Part of a small language model's weights.
Size: width 256, vocabulary 5158.
Architecture: RMSNorm before each block, rotary positions, no biases in attention or MLP, tied embeddings, normalized queries and keys.
Training: 224M tokens, 6849 steps.
MLP neurons of a small language model. Each row is named by its layer, matrix (gate and up: input weights) and neuron, and shows model dimensions 32-95. Each number is 128 + 32 x the weight over its row's rms, rounded and kept within 0 to 255. A neuron's up and down rows have the sign that makes its largest values positive.
After each neuron's rows, "fires on" lists the tokens most often at its 100 highest values on Wikipedia text that the model never trained on.

L2.gate752 [144 133 232 105  69 167 126 106 119 122 150 171 163 109 102 182 107  77 166 113 166 110 133  97 199 139 137 147  89 182 157 121 126 180 137  57 154 147 151 109  92 131  63 128  35 170 184 119 120  93 126 141 113  80 111 193 137  87 115 184 151 148 105 133]
L2.up752 [113 119 212 147  57 185 107  93 143 112 118 151 173  91  89 135 127  80 132 139 174  72 126 108 146 130 114  88 121 202 150  93 138 182 151  72 120 135 110 123 134 120  64 166  81 189 161 123 132 133 154 152 151 115 163 176 131  74 148 170 126 139 124 133]
fires on: " this", " This", "—", " thus"

L2.gate565 [195  92  92 153 154 118 153  80 135 120 164 151  91 113 134 133 110 125 173 157 147 103 126 123 119 135  70  75 155 138 126 162  75 138 186 112  74 103 102  87  63 115 162  96 113 149 127  97 126 148 157 170 143 110  64 113 113 172 103 103 170 166 141 127]
L2.up565 [115  64 114 172 137 146 116  68 142  74 135 128 150 129 163 133  99  96 105 118 138  94  57 151 138 118  76  94 130 116 111 127 131 124 154 163 110  79 117 145 116 133 159  87 114 195 138 123  93 111 169 160 176 135 135 174 131 189 150 145 114 130 115 106]
fires on: "ed", "ated", "led", "ified", "ored", "ved"

L2.gate822 [ 95 114 192 150  91 131 114 186 136  56 146 145 133 146 142 153 128 173 141 118  68 105 109 143 149 157 124 157 144 101 142 101 142 120 140 116 145 152 147 133 116 105 152 114 108 173 114 149 149 104 157 161 126  69  84  94  79 141 110 102 147 140  83 207]
L2.up822 [134 139 180 135 108 101 137 152 145  86  53 123 148  97 150 151 112 153 107 153  61 110 138 114 104 117 154 100 141 143 122 101 137 151  42  91 103 133 154 171 175 113 167 107 150 147 146 114  97  90 145 161 149 120 196 206 129 153 116  55 104 129 136 128]
fires on: " several", " two", "at", "teen", " few"

L6.gate203 [161 125 154  96 116 100 142 122 169  89 144 174 103 134 130 177 106 117 121 224 188 120 172 100  96 161 130 154 110 129  95 117 155 119 163 106 113  46 142 180 109 147 113 102 159  96 212  97 167 133 188 129 116 179 113 124 144 130 154 139  91 110 129 150]
L6.up203 [167 107 120  62 114 100 101 122 135 141 132 117 156 154  98 143 129 179 110 194 174 127 141 128  95 108  89 154  91 121  74 144 141 125 198  86 117 122 198  91 163 140 104 150 159 121 155 159 133 149 154 124 125 165 112 143 130 136 104 165 127 132 175 121]
fires on: " V", " v", "V", " X"

L6.gate645 [114 121 159  79  97 136 115 133 125 132 160  48 167 129 193 126 173 137  91 108  97 104 148 143  97 136 159 152 120  88  91 190 111  97 116  81 123 133 163  81 122 157 121 168 151 170 125 155 119  99 165 133  78 158 160 116 108 116 128 117 109 147 117 176]
L6.up645 [126 177 165 142 136 142  83  95 236 129 130 140 148  90 140 141 116 144  76 141 118 155 105 133 116 172 164 176 117 127  89  86 125 174  84 134  63 143 145 130 140 107 185  60 126 161 145 112 144 121 116 100 164 141 135 141 111 152 132 147 140 134 178 188]
fires on: " two", " four", " three", " several", " Two", " six"

L6.gate18 [156  81  89 114 105 165 120   9 135 147  66 144  70 103 151  78 139 121 118 113 121 144 144 123  71 155 150 134 148 177 152 162 132  80 176 159  91 144  78 126 171 173 102 142 150  71  95  94 141  95 162 145  96 157 131 191 108 155  85 172 128 132 153 158]
L6.up18 [133 132 130 118 229 109 171 170 156 114  97 129 129 104 115  96 111 168 152 175 128  81 127  99  89 186 126 132  44 206 151 111  89 113 201 123 137 117 125 120 120 147  90 130 128 167 101 142 109 136 121 147  99 126 138  68 126 107 108  99  92 136 158 119]
fires on: ","

L2.gate107 [ 72 164 145 161 174 155  78 130  93  85  77 133  94 147 110  96 126 178  90 159 104 110 156 149 196 102  91 139 162 122 138 174 127  93 138 159 158 146 165 158 162 104 162 147 104 145 139 100 148 149 144 136  89 101 117 147 131 111 102 111 161 102 135  91]
L2.up107 [ 76 100 160 162 128 134  66 129 177 157 137  75 119 170  94 172 115 122 119 127  79 174 157 110 152 102 170 101 154 145 152 117  95 166 132 154 181 144 129 120 156  98 133 139 124 201 114  91  73  55 182  78 123 162  30 155 121 144 133 104 182 156 140 153]
fires on: "D", "F", "ed"

L2.gate492 [168 142  99 145 117 143 170  59 184 143 120 171 123 137 105 115 151 131 116 116  91  74 143 156 112 161 154 105 179 118 115 128 126 155 152  99 112 190 119  77 141 134 153 166 120  77 148  78  95  88 177 144 147 114 160 162 119 118 114  33 165 169  53 169]
L2.up492 [163 132 132 160 114 142 122 123 160 102  90 122 140 125  95  65 151  51 119 140 110  56 172 127 129 117  99 127 149  63 122  98 123 100 177 169 152  99 167 102 158 178 174 113 155  79 145  94 129  85 161 150 149 194 136 121 113  90 135  62 141 124  88 126]
fires on: "\n\n", ".\n\n", " =\n\n", ")\n\n", "===\n\n", " ===\n\n"

L6.gate153 [143 113 151  97 153 102 119 116 156 105 114 158 134  89 196  71 136 162  92 138 112 190 137 116 159 128 137 148 167 150  86 156 122  81 105 146  96 118 137 146 151 124 119 141  51 115 156  80 120 116 162 126 104 136 168 121 223 121  81  59 131 187 103  87]
L6.up153 [104 133 134 126 154  31 155 137  90 167 115 106 114 135 194  37  93 103 100  98 105 181 112 168 129 129 144 144 180 140 140 108 161 244 149 133 142 110 167 167 125 121 130 136 113 113 191 155 146 120 196 167  99 183 167 163 131  91 138 119 108 174  98 152]
fires on: "-", "th", " m", "3", " second", ";"

L6.gate472 [ 92 130 184 114  57 106 137 160 104 115 168  70 105 181 147 118 160 120 126 141 127  97 150 167  88 188 118 134  97 120 139 100  64  71 116 101 207 170 170 122 159 142 146 142 181 122 139 141 190 127  80 126 102  92 104  83 123 135  92 118 154 142 194 133]
L6.up472 [168 110 152 143  85 129 139 168 134 168 105 191 189 107 152 152  72 173 122  90 106 149 132 114 123 161 139 150 129 121 128 104  93  98 174 114 197 150 157 113 145 167 139 133 171 136 150 140  97  86 141  97 120 139 111  75 204 142 142 139 141 114 122  66]
fires on: " M", " rem", " Rem", "M"

L6.gate383 [134 143 134 142  91 183 123 144 169 138 128 170 165 141  92 140 164 114 149 121 174 159 140  77 134 126  82 109 139 156 148 150  90 216 162 186 126 107  97 135 101 122 139 104 133 144  96 145  90  76  98 126  69 118 176 164 105 194 135 114 107  85 177 126]
L6.up383 [120 167 135 129 144 130 156 151 138 148 183  87 134 134 128 230 155 149 119 119 168  93 124 200 146 149 118  87 122 152 153 159 132 117 130 140 119 147 109  90 184 120 111 112 183 150  76 130 119 164 103 125  97  69 127 142 145 166  53 104  78  79 122 148]
fires on: "u", " del", " Val", " Mu", " Qu", " Al"

L2.gate823 [124 121 133 125  86 137 146 155 201 144 155 128 129 106  92 162  80 143 137 133 142 106 168 128  79  58 162 145 114 112  90 149 139 170 142 103 108 129 107 135  98  97  64 114 112 148 181 120 147 157 128  95 117 142 168 131  94 104 207 210 168 170 120 138]
L2.up823 [119 149 136 161 138 152  97  96 172 128 131 158 135 110 101 143 109 118 155 104  87 125 154 181 146 128 153 166  81 136  91 103 132 158 150 161  71 145  92 137  99  41 122 193 140 116 176 137  90 159  38 168 134 148 148 229 120  94 197 117 121 130  91 100]
fires on: " app", " hold", "app", "end", " add", " there"

L2.gate395 [135 150 119 100 162 109 139 142  92 201  90 115 163 159 115 101 133 121  96  97 132 101  75 160 139 149 130  91  77 145 139 158  55 126 114 119 184 137 185 132 163 192 104 175 157 157 130 145 137 154 159 125 114 118 146 132 143 133 117  92 181 118 125 116]
L2.up395 [ 48 168 106 100 118 155  92 135 102 130 120 143 126 181 102 100 170 110 177 199 131  68 123 208 171 119  75 124 156 157 109 128 135 140 109 172 183 161 195 143 165 154 119 165 173  94 107 135 115 180 116 159 111  86 117 130 200 137  93 132 131 132 111 119]
fires on: " new", " young", " small", " strong", "raft", "resh"

L2.gate431 [132 131 134  84 142  99 101 163  92 161  97 127  53 126 104 153 118 104 134 101 117 138  99 108 163 187  98 102 129  84 170  93 151 129 146  96 114 184  87 116 160 170 138 142 140 101 107 161 182  89 123 133 128  96  66  96 111 123 133 144  90 143 126 140]
L2.up431 [100 145 161 136  78 125  82 113 146 105  89 169  83 102  97 106 128  95 128 121 142 167 139 134 145 170 132 176 110 131 181  94 128 104 150  82 147  68  88  90 138 140 167 108 130 101 164 143 149  99  84 136 130 106 133 125 124 163 124 110  82 129  66 158]
fires on: ":", "to", "ab", "our", "ed"

L2.gate178 [135 116  78 141 122 141 104 136  83  57 121 141 150 127 127 128  97 129 179 149 188 159 100 156 126 108  85 123 102  65 113 157 177 152 126 144 123 141 135 112 148 110 132 111 140 155 128 155 143 127 189 117 156 151  99 155 103 168  82 178  81 138  85 166]
L2.up178 [141 125 146 158 157 125 113 127  83  98 175  85 120 107 123  80 132 109 125 121  70 139 139 172 122 152 103  96 118 133 160 195 135 146 203 138 114 103 124 120 130 152  85 102 167  83 137 115 128 185 115 189 126 124 121 166 119 102 196 138 131 159 113 146]
fires on: "."

L6.gate586 [165 187 134 139 139 119 124  92  70 139 129 147 124 107  90 108 107 183 173 143 133 100 170 121  82 157 110 213 161 118 114 150  90 112  91 147 126 112  78 154 112 126 156 153 188 195  98 173 160 162 110 143 133 108 124  98 207  82 126 111 159 112 175 147]
L6.up586 [198 105 149 101 102 121  51 167 114 109 158 145 130 168 159 160 128 183 149  92 139 110 122 128  92 179 143 136 180 128  88 141 130 124 156 200  71 104 112  84 101 114 144 141 117 152 114 111 131 166 133 143 106 127 179 144 163 186  94 114 180 151 147 147]
fires on: "l", "ar", "oc", " val", "ac", " Bl"

L2.gate707 [173  95 118 173 128 183 160 118 124  94  97 170  84 175 138  97 122 148 141 118 130  83 162 170 104 147  86 116 192 113 138 151 112 116 152 172  88 162 175 106 168 134 122 128 146 174 132  94  91 188  78  71  83  68 132  45 121 117  65 173 135 117 157 158]
L2.up707 [135 104 130 134  89 146 140 128 131 103 141 160 102  90 119 210 119 217  73 148 106 178 222 155 137 161 170 103 145 115 183 129 148 127 150 157 125 150 131 139 121 122 131 101 139 136 111 149  77 190 165 102 117 111 142 130 102  71 126 138 136 119 137  82]
fires on: " ch", " Ph", "ant", "ient", "sych"

L6.gate464 [117 103 143  96 143 157 145 111 105 134 217 130 118  91 127 119  98 134 138 155 136 134  96 127 116 127 104 177 138 141 140 122 160 127 177  93 107 146 138 134 107 155 145 117 133 166 120 164 123 166 174 154 146 115 133 143 124 116 187 142 103 131  43 122]
L6.up464 [117 113 193 150  90  87 127 147 121 130  95 101 108 102  96 183 102 161 123 210 133 157  66 150 108 190 123 148 112  79 178 127  79  82 182 112  85 133  90 118 153 153 148 137 114 186 146 151 102 164  93 152 133 133 149 142 155 154 143 152  84 113 172 121]
fires on: " ", ")\n", "28", ".\n", "14"

L2.gate474 [125  96 136 146  97 161 159 139 115 105 129 222 116 149 117 118 175 115 162 159 199 101 180 107 162 175  87 128 119 123 122 191 132  90 152 171 131 150 128 151  91 116 132 116 116 117 129 196 166 121 165 155 196 195 110 134 142  89 147 158 179  75 126 108]
L2.up474 [188 151 134 146 140 143  90 171  74 133 157 145 146  93 150  84 113 120 109 134 128 131 176 171 108 191 201 183 104 147 164 119 160 125 149 186  83  77 134 149 170 129 142 133 152 177 113 167 131 156 170  86  77 165 173 102 132 117  64 166 115  97 127 102]
fires on: " comp", "ab", " Music", "b", "le"

L2.gate264 [107 142 125 153 116 124  80 139 110 175 155 108 112 123 126  84 138 166 143 131  95 141 180 138 142 125 143  89 130 127  88 108  83  94 145 155 149 190 122  94  91 157  82 169  82 125  92  44  87  66 175 164  85  59 125 124 127  98 171 126 123 166 174 143]
L2.up264 [133 128 135 129 136  86  66 136 128 181 128 142 114 172  89 128 103 133 136  86 129 165  84 133 140 118 123 107 130 128 150 128 133 125 114 158 165 153 176  84 129 107 127 143 137 196 138 124 147 130  91 162 102 130 125 130  94 140 170 126 149  97 122 148]
fires on: " to", " took", "ond", " takes", " got", " take"

L2.gate762 [ 94 113 134  64  88 128 155 129 148 178 128 182 187 151  61 146 119 148 146 115 180 116 107 147 113 117 109  76 141  44 167 157  70 133  89 159 152 212 109 172 192 110 136 130 110 133 191 167 146 165  89 136 190 119 152 158 131  57  71 141 122 191  86 145]
L2.up762 [127  91 191  93 192  91  91 138  96 116 149 129 130 109 108 172 126 126 113 196 119 145 108 115 121 119 121  82 139  94 106 131 178 180  92 118 132 176 148  95 102 115 145  94 166 191 134 200 132 158 128 100 167  89 137 119 143 115  65 179 168 142 134 113]
fires on: " |", "h", "e", "he", "id"

L2.gate559 [ 90 125 104 118 102 113  82 137 122 113 157  99 177 162  71  84 109  92  82 134  97  89 158 175 205 181 134  94  85 156 120  77 104 138 122  98 106 141 215 137 143 148 150 142 139 135 108 189 198 125 125  65 140 169 120 101 126 134 167 145 138  83 160 160]
L2.up559 [153 196 120 147 124 152  99 166 132 126 138 109 146 107 152 153 166 173 168  57 170 144 103 122 153 122 115 123  89 133  92 116 130 123 149 164 119 130 189  85 169 139 138 171 119 154  65 131  94 123 139 121 137  89 114  86 137  91 129 147 145 142 155 151]
fires on: " Red", " young", " small", " black", " red"

L6.gate557 [238 178  65 131 120 182 141 160 104 106 116 205 154 124 151  87 113  91  60 117 169  64 135 155 123  70 131 156 166  81 140 119  57 127 136 124 133 141 102 142 128 185 153 118 103 163 173 157 115 103 203 151 139 161 153  95  73 137 190 111 198 176 115 128]
L6.up557 [123 179  95  75  81 147 176  79 168 186 106 197 146 150  90 131  95 155 138 146 148  98 125 150 136 126 121  88 148 100 127 128 117 113 102 151 119 151  76 151 138  79 124 140 191 129 167  89 114  90 135 125 172 118 122 194 177  76 132 178 139 134 115 126]
fires on: " for", "t", " Par", " of", " bro", "lo"

L2.gate826 [175 192 113 106 121 123 106 143 117 113 131 131 154 125 160 150 175 147 105 125 178 133 136 144 155 151 140 135  89  77 113  85 159 172  88 117 163 189 160  89 150 104 140 123  73  83 118 159  83 141  96  85  82 132 135 146 129 132 113 123 110 167 137 190]
L2.up826 [122  92 140  96 147 176 141 138  82  95 102 149 157  91 156  72 172 154  96 108 117 158 116 117 119 185 182 170 140 135 114 189  98 151 144 140 114 136  93 128 105 171  62 109 110 104  78 184 142 149 151 122  67 148 140 154 162  97 185 119  90 120 111 131]
fires on: ".", ".S", "it", "an", " rather"

L6.gate311 [181 116 194 118 145 121 113 102 161 134  93 127 112 145 123 160 137 144 129 139 137 177 113 157 132 228 119 147  57 113 214 139 139 176 125 127  90  89 135  90 114  87 139 132 161 184 135  87 124  72 123 152 123 127 149 129  54 144 139 164 117 143  84 142]
L6.up311 [125 162 182 145 149 154  86 143 156 137  92 111 140 186 132 130 134  81 156 118 153  99 176 200 103 178  68 142 128  96 163 151  81 146  88 119 123 128 148 152 106 126 186 104  98 190 146 155 109  94  97 167 127 146 118  84 151 172  72 126  77 146 112 119]
fires on: "o", " co", " Ro", " Po", " Mo", " bo"

L6.gate275 [ 56 147 137 148  99 165 124 147 135 134  66 121 142  64 132 121 144 125 121 142 131 189  83 117  69 113  65  55 149 151 189 132  86 130 127 168 184 110  69 101 100  98 104 109 111 154  70 191 136 156 183 158 128 144  92  67 131 106  99 101  80 161 111 109]
L6.up275 [133  77 142 106 190 125  98 103 125 101 157 139 139  70 150 156  87 114 155 164  93 113 175 135 121 152 124 145 113 111 158 128 175 143 167 123 125  95  37 128 129 138 138  96 124 188  95 159  80 132 151 107 122 111 122 130 115 158 159 151 150 167 165 137]
fires on: "u", "o", "e", "ri", "an", "he"

L6.gate278 [110 133 132 109 118 135 185 159 126 121 150 137  96 139 191  96 161  94 147  80  90 118 144 126 143 129 181 174 107 170  87 101  62 109 151  84 164 178  88 145 126  86 136  88 114 117 191 133 109 144 155 170 113 103  95 112 129 128 155 117 132 143 123 198]
L6.up278 [139 121 120 140 165 111 139 162 131 168 110 161 119  96 129 134 126  91 149 151  94 188 201 189 108  79 164 130 103 127 123 128 140  97 148 137 176 105 159  99 155  99 161  97 142  96 139 139  93  42  73  90 146 167  77 135 156  96 134 106 125 168 110 164]
fires on: " M", "-m"

L2.gate585 [152 134 117  97 132 115 200  76 163 120 158 158 177  92  93 141 171 229 141 182  87 109 141 110 119  83 128 165 150  97 124 138 116 137 209 172  60 153 135 101 132 126 137  61 158 153  83 110 127 129  62 142  94 108 151 178 108  70  95 100 197 153 127 189]
L2.up585 [110 135  77  54 154 139 166 155 177  83 119 120 127  90 156  69 154 177 181 155 124  92 187 178 116 121 143 131 154 102 107 146 166  97 149 165 129 113  88  64 153 178 154  72  91 104  72  73  36  97 115 119 118 135 147 134 101 122 132 110 160 169 124 103]
fires on: ".\n\n", "\n\n", " |\n\n", "on"

L2.gate348 [134 134 120 130 146  74 156 133 159 162 101 111 184 111 109  82 102 156 190 166 178 156 172  50 153  48 138 103 184 123 122 154  75  77  89 103 131 168 140 137 171 149  94 131 127  67 130 137  95 120 123 152 152 105 165 117 132  97 141 136 125 198 160 121]
L2.up348 [ 73 101  86 197 142 125 192 166 152 127  92 174 120 216 137 155 154 152 109  94 128  86 109 122  81  99 154  97 182 127  97 168 119 103  88 147  92 142  81  99 123 120 138 109 113  71  93  84  94  78 135 145  98 102 149 160 107  88 136 151 109 122 144 124]
fires on: " se", "ru", " port", " feature", " featured", " down"

L2.gate466 [151  96 149 128 110 110 131  83 143 173 106  99 203 211 186 123 126  70 104 107 125 131 142 112 126 125 147 104 103 135 114 148 177 123 169 144 167 141 140  99 189  92 160 149  59 158 144  65  58 156 154 125 124 128 130 123 118 196 149 217 158 112 126 138]
L2.up466 [123  95  74 137 117 102 127  97 137 164 102 130 126 156  72 121 178 128  90 124 120 112  41 106 168 131 124 132 123  90  96 148 159 123 115 181  84  77 149 139  74 111 149 146 130 137 128 128 172 175 163 131 151 144  82 145 115 142 116 107 184  94 139 124]
fires on: "id", " did", " does", " do", "om"

L6.gate98 [ 60  85 123 206 138 132 170 147 169 124 106  91 190 118 162  97  71 121 155 137 112 162 122 158 135 114 134 132 209 202 136 128 121 112  95 129 132 116 151 125 117 158 108 173 107 140 168 144 168 122 136 121 135 113 113  87 175  76 100 123 114 149 130 154]
L6.up98 [126 117 190  93 114 112 120 169 133 137  80 156  78  67 158 149 149 146 132 128 180 163 136 160 156 147 131 130 120 185 162 184 154 182  97 151 138 115 105 144 109 143  81  71  83  45 117  87 122 144 151 101  95 132 132 161 144  89  96 111 147 115 138 141]
fires on: " m"

L6.gate816 [ 71 125  95  98 118  90 123  63 112 193 117 106 128  63 124 159 140 151 163  96 167 144 145 107 101  92 111 112 127 166 142 108 100 117 116 103 119 125 104 136 146 178 127 150 183 105  80 145 126 122 154 118 129 182 159 193 177 134 123 166 157 106 149 144]
L6.up816 [133 150 104  84 135 115 123 127 133 160 173  67 110  97 116 140 117 173 112 157 143 170 139 154 135 147  49 101  95 146 157 120 101 110 132  80 170 133 102 160 153 142 131 180 103 107 132 169 142 131  80 156 147 125 138  80 155 131 134 134  99 105 130  89]
fires on: ",", " career"

L2.gate94 [125 120 134 177 121 122 150 104  80 136 122 133  96 123 117 117 137 128 158 197 128 123  83  85 116 159 154 151 105 117 157 162 106 169 128 195  59  80 152 126  85 109 162  91 116 129 120  97 120 107 107 155 111  99 146 158  91 160 180 160 140  84 165 137]
L2.up94 [132 122 167 176 108 152  93 102 142 130 160 147 147  86 154 119 174 121 134 151 166 111  67 151 104 175 183 109 131 150 111 166  89 165  93 178 115 119 157  76 108 119 134 107 111 130  94  98 182 119  76 178 137  64 133 118 123 137 111 106 141 156 156 179]
fires on: "u", " Gu", " Qu", "w", " Hu"

L2.gate389 [124 123 120 114 158  95 155 127 120 127  81 147  84 171 111 118 154  31 151 110 136 117 190 170 105 179 113 129 152 107 147  62 159 189 146 156 140  84 123 126 182  98 111 123 109 134 153 103 128  89  92 184 121 139  99  81 133 150  82 150 118 141  56 119]
L2.up389 [126 137 193  72 128 147 182 160 183 107 134  80  89 158 165 105 113  89 105 102 118 130  96 177 146 176  96  62  98 119  62 154 177  80 123 182 143 148 118 137 175 101 131 102 104 122 182 110 138  74 145 147  76 160 131 102  36 154 136 123 145 173  75 151]
fires on: " co", " Co", "co", "ice", "o"

L2.gate3 [ 85 151 108 138 150 163 121 105 114  75 123 131 119  83  80 141 102 119 118  86  85  69 108 148 152 195 100 114 170  69 148 161 158 122 162 152  98 183 130 104 184 133 140 147 135  90 100 100  67 173 116 108 124 173 118 123 101 184 116 139 112 136 126 139]
L2.up3 [ 94 159 122 169 132 151 143 169 130 112 159 156 112 151  97 140 192 139  94 120 120 133 138 146  81 163 131 180 105 201 175 138 172 111 106 101 115 149 130 110 116 143 100 186 123 106 128 146  49 145 134 113 170  63 146 181 123 157  80  47 138 115 155 112]
fires on: " career", " years", " contract", "-year", "ay", " pro"

L2.gate511 [ 84 114 171 103 135 125 122 119  91  84 136 108 141  99 127  97 111 142  74 107  99 143 208  97 120  93 147 138 150  87 198 106  40 116 148 128 142 150 150 182 172 139 150 172 126 132  97 138 126 113 159 152 106 118 135 158  94 123 134 120 145 114  90 164]
L2.up511 [ 78 131 188 134 152 161  68 124 148  98 135 154 160 106 101 101 139 100  82 116 133 118 168 101 109 124 172  94 136  46 179  93  85  69 164 123 147 159 140 196 135 136 174 163 145 162 123 122 135  82 109  54 113 122 122 104 130 138  95 126 125 100 172 127]
fires on: "S", " to", "ed", " of", "ar", "os"

L2.gate569 [197 142 113 171 153 129  85  94  94 109 132  39 102 106 183 184 142  81 124  80 116 154 102 115 146 135 167 132 147 179 119 103 112 155 155 119 133 102 128  87 121 124 133 142 182 140 158 180  82 190  92 130  79 138 158 131 123 123 100  83 133 146 103 117]
L2.up569 [134 137 145  95  79 146 116  60 112 111 115 153 174  84 112 146 145 152 138 145 110 128 137 134 103 133 191 161 190 117 130 108  97 139 144 138 125 135 163 139 158 158 167  81 174 199 179 113 135 146 123 117 151 135  62 145 144 156 142 116  55 123  97 117]
fires on: " b", "c"

L6.gate330 [187 171 106 112 109  99 165  91 109 179 128 134  82 100 139  62 150 105 111  82 151  93 178 148 137  81 129 137  64 139 107 125 156 113 123 173 114 137  75 165 127 143 169 179 124 103 114 108  85 109 122 136 139 151  70 110 121 186  73  98 133 176 116 161]
L6.up330 [169 126 153  84 172 211 122 109 168 146 132  91 147  96 147 105 107 124 144 177 135  99 163 174 152 154 131  80  93 119 115 103  85  68 175 192 103  65  91  93 106 137 164 141  70 152 201 132  63 116 130 152 124 130 149  78 121 148 106  99 117 110 120 121]
fires on: " at", ",", " in", " to"

L2.gate425 [ 81  75 128  80 169 144 162 145 176  96 112 138 162 102 109 166 120 182 142  83 149 142 114 112 121 119 120 138 118 121 134 183 128 153 174 130 177  75 114 150 136 101  78  75 148 147 173 116 145 161 106 150 141 138 126  97 114 139 127 126 142 186 126 157]
L2.up425 [ 82 156 139 121  94 104 150 107 128 161 144  74 149  90 133 199 147  96 138 147  98 115  90 137 108 115 165 162  73  81 224 123 131 140 136  88 152 138 159 143 143 104 115 101 108 139 180 164 173 154  99 106  60  74 151 105  95  76 134 111 107 142 127 205]
fires on: ".", "w", " of", "p", "st"

L2.gate446 [148  98 133  99 204 142 129  93 123  92 101 126 120 159 163 160 129 158 138 115 172 207 120 132 161 100 118 122 120 135 134 118  80 183 114 147 136 101 106 138 135  88 193 116 176 146 134 151  70 115 104  82 121 217  97  86 149 128 103 101 142 137 104  70]
L2.up446 [110 107 113 126 105 140 101 139 107 145 138 136 113 123 133 150  71 155 144 143 194 160  87  99 122 175 119 118 154  57 144 144  99 138 146 120  82 149 128 114  51  53 132 136 159 148 125 171 112 175 118 124  73 146  77 148 130 132  96 182 123 124  97 118]
fires on: "–", " b", " p", "ro", " paint", "B"

L6.gate143 [187 122 108  78 132 133 122 106  65 115 106 112 128  61 134 163  91 166 142 113 179 119 178 115  94 133 191 138 212 124 174 105 104 131 108 106  98 119 134 152 156 128  93 139 148 104 123 164 140 129 124 127 105 151  89  98 147 103 123  72 110 159 170 134]
L6.up143 [157 122 132 133  57  70 125 106 148 110 128 126 107 114 172 104 114 157  65  75 168 144 166  95  86 182 151 145 139 151 160 160 104 202 127 170 104 111 116 117 135 103 143 159 162 141 173  87 106 112  84 125 100 121  76 106 185 137  63 117 102 150  99 145]
fires on: " b", " N", " n"

L2.gate788 [ 52 120  75 101 176 156 149  97 141  22  90 105 159  92 136 162 164  89 145  78 185 141 115 171 147 162  63 125 122 149  66 156 125 147 109 128 142 148 114 131 109  98 122 123 160  75 133 153 153  85 155 131  88 111 122 151 124  66  83 112 121 138  95 115]
L2.up788 [ 83 117  93 107 141  89 117 100 153  44 156 100 161  98  98 102  95 120 123 111 160 156 124  93 126 191  73 116 120 127 161 172 102 103 147 167  49 108  75  88 120  86 106 143  86 109 133 179  71 141 136 175  57  71  85 130 101  96 118 180  69 163 112 100]
fires on: ".", "ed"

L6.gate465 [142 149 141 117 129  50 128  66  98 175 100 163 146 142 140 132 217 131  91 119 149  71  97 143 171  96 135  93 133 129 112  70  72  88 142 161 174  89 162 186  84 172 139 160 139 139 148 182 117 104 154 106 141 142 161  74 112 176 142 132 154 158 166 143]
L6.up465 [178 180  91  74  96 119 156  72 101 107 162 204 157 133 111 135 114 110 121 133  99 104 165 144 160 114 144 167 151 124 148 131 142 152 134 130 132  75 140 116 103 126 117  63  94 142 107  87  96 173 115 155 156 101  64 169  91 132 138  85 143 113 129 123]
fires on: "b", " of", "c", "t", "d", "in"

L2.gate17 [166 110  90 146 178 147 121 158  78 161 140 158  90 140 157 123 109  81 162  92 103 107 152 157 178 168 173  70 111 182 103 139 139 119 128  95 173 156 134 102 215 164 153 134  98  93  76 143 135 113 166 147 155 145 108  65 133 164 148 151 150 156 190 144]
L2.up17 [194 126 106 100 122 159 153 107  96  94 154 135 162 168  96 139 190 163 105 117 131  87  98 151 154 143 121 112 170 140 165 127 120 137 110 118 154 136 157 124 168 187 118 129 118 129 128 106 130 152  78 136 120 124  99 121 120  85  95 151 107 141 122 167]
fires on: "let", "le", "ac", "uc", "ct", "gram"

L6.gate333 [155 130 142  79  73 132 111  95 153 156  92 177  62  87  96 150 156 109  91  99 130 117 135 163 124 157  52 137  97 172 114 140 147 135 123 122 176 206 129  73 125 123 139 179  80 116 102 158 127 104  97 146 100 116 189 104 176  96 159 115  82 118 133 148]
L6.up333 [ 76 124  95 102  84 110  81 115 118 121 140 130  61 111  95  97 147 130 191  63  98 193  96 144  83 166 117 145 105  88 207 116 160 143 195 169 183 149 113 137 111 135 142 101 109 228 112 148 141 106 103  83 147 106 177 159 149  83 153 116 139 138 124 167]
fires on: " to"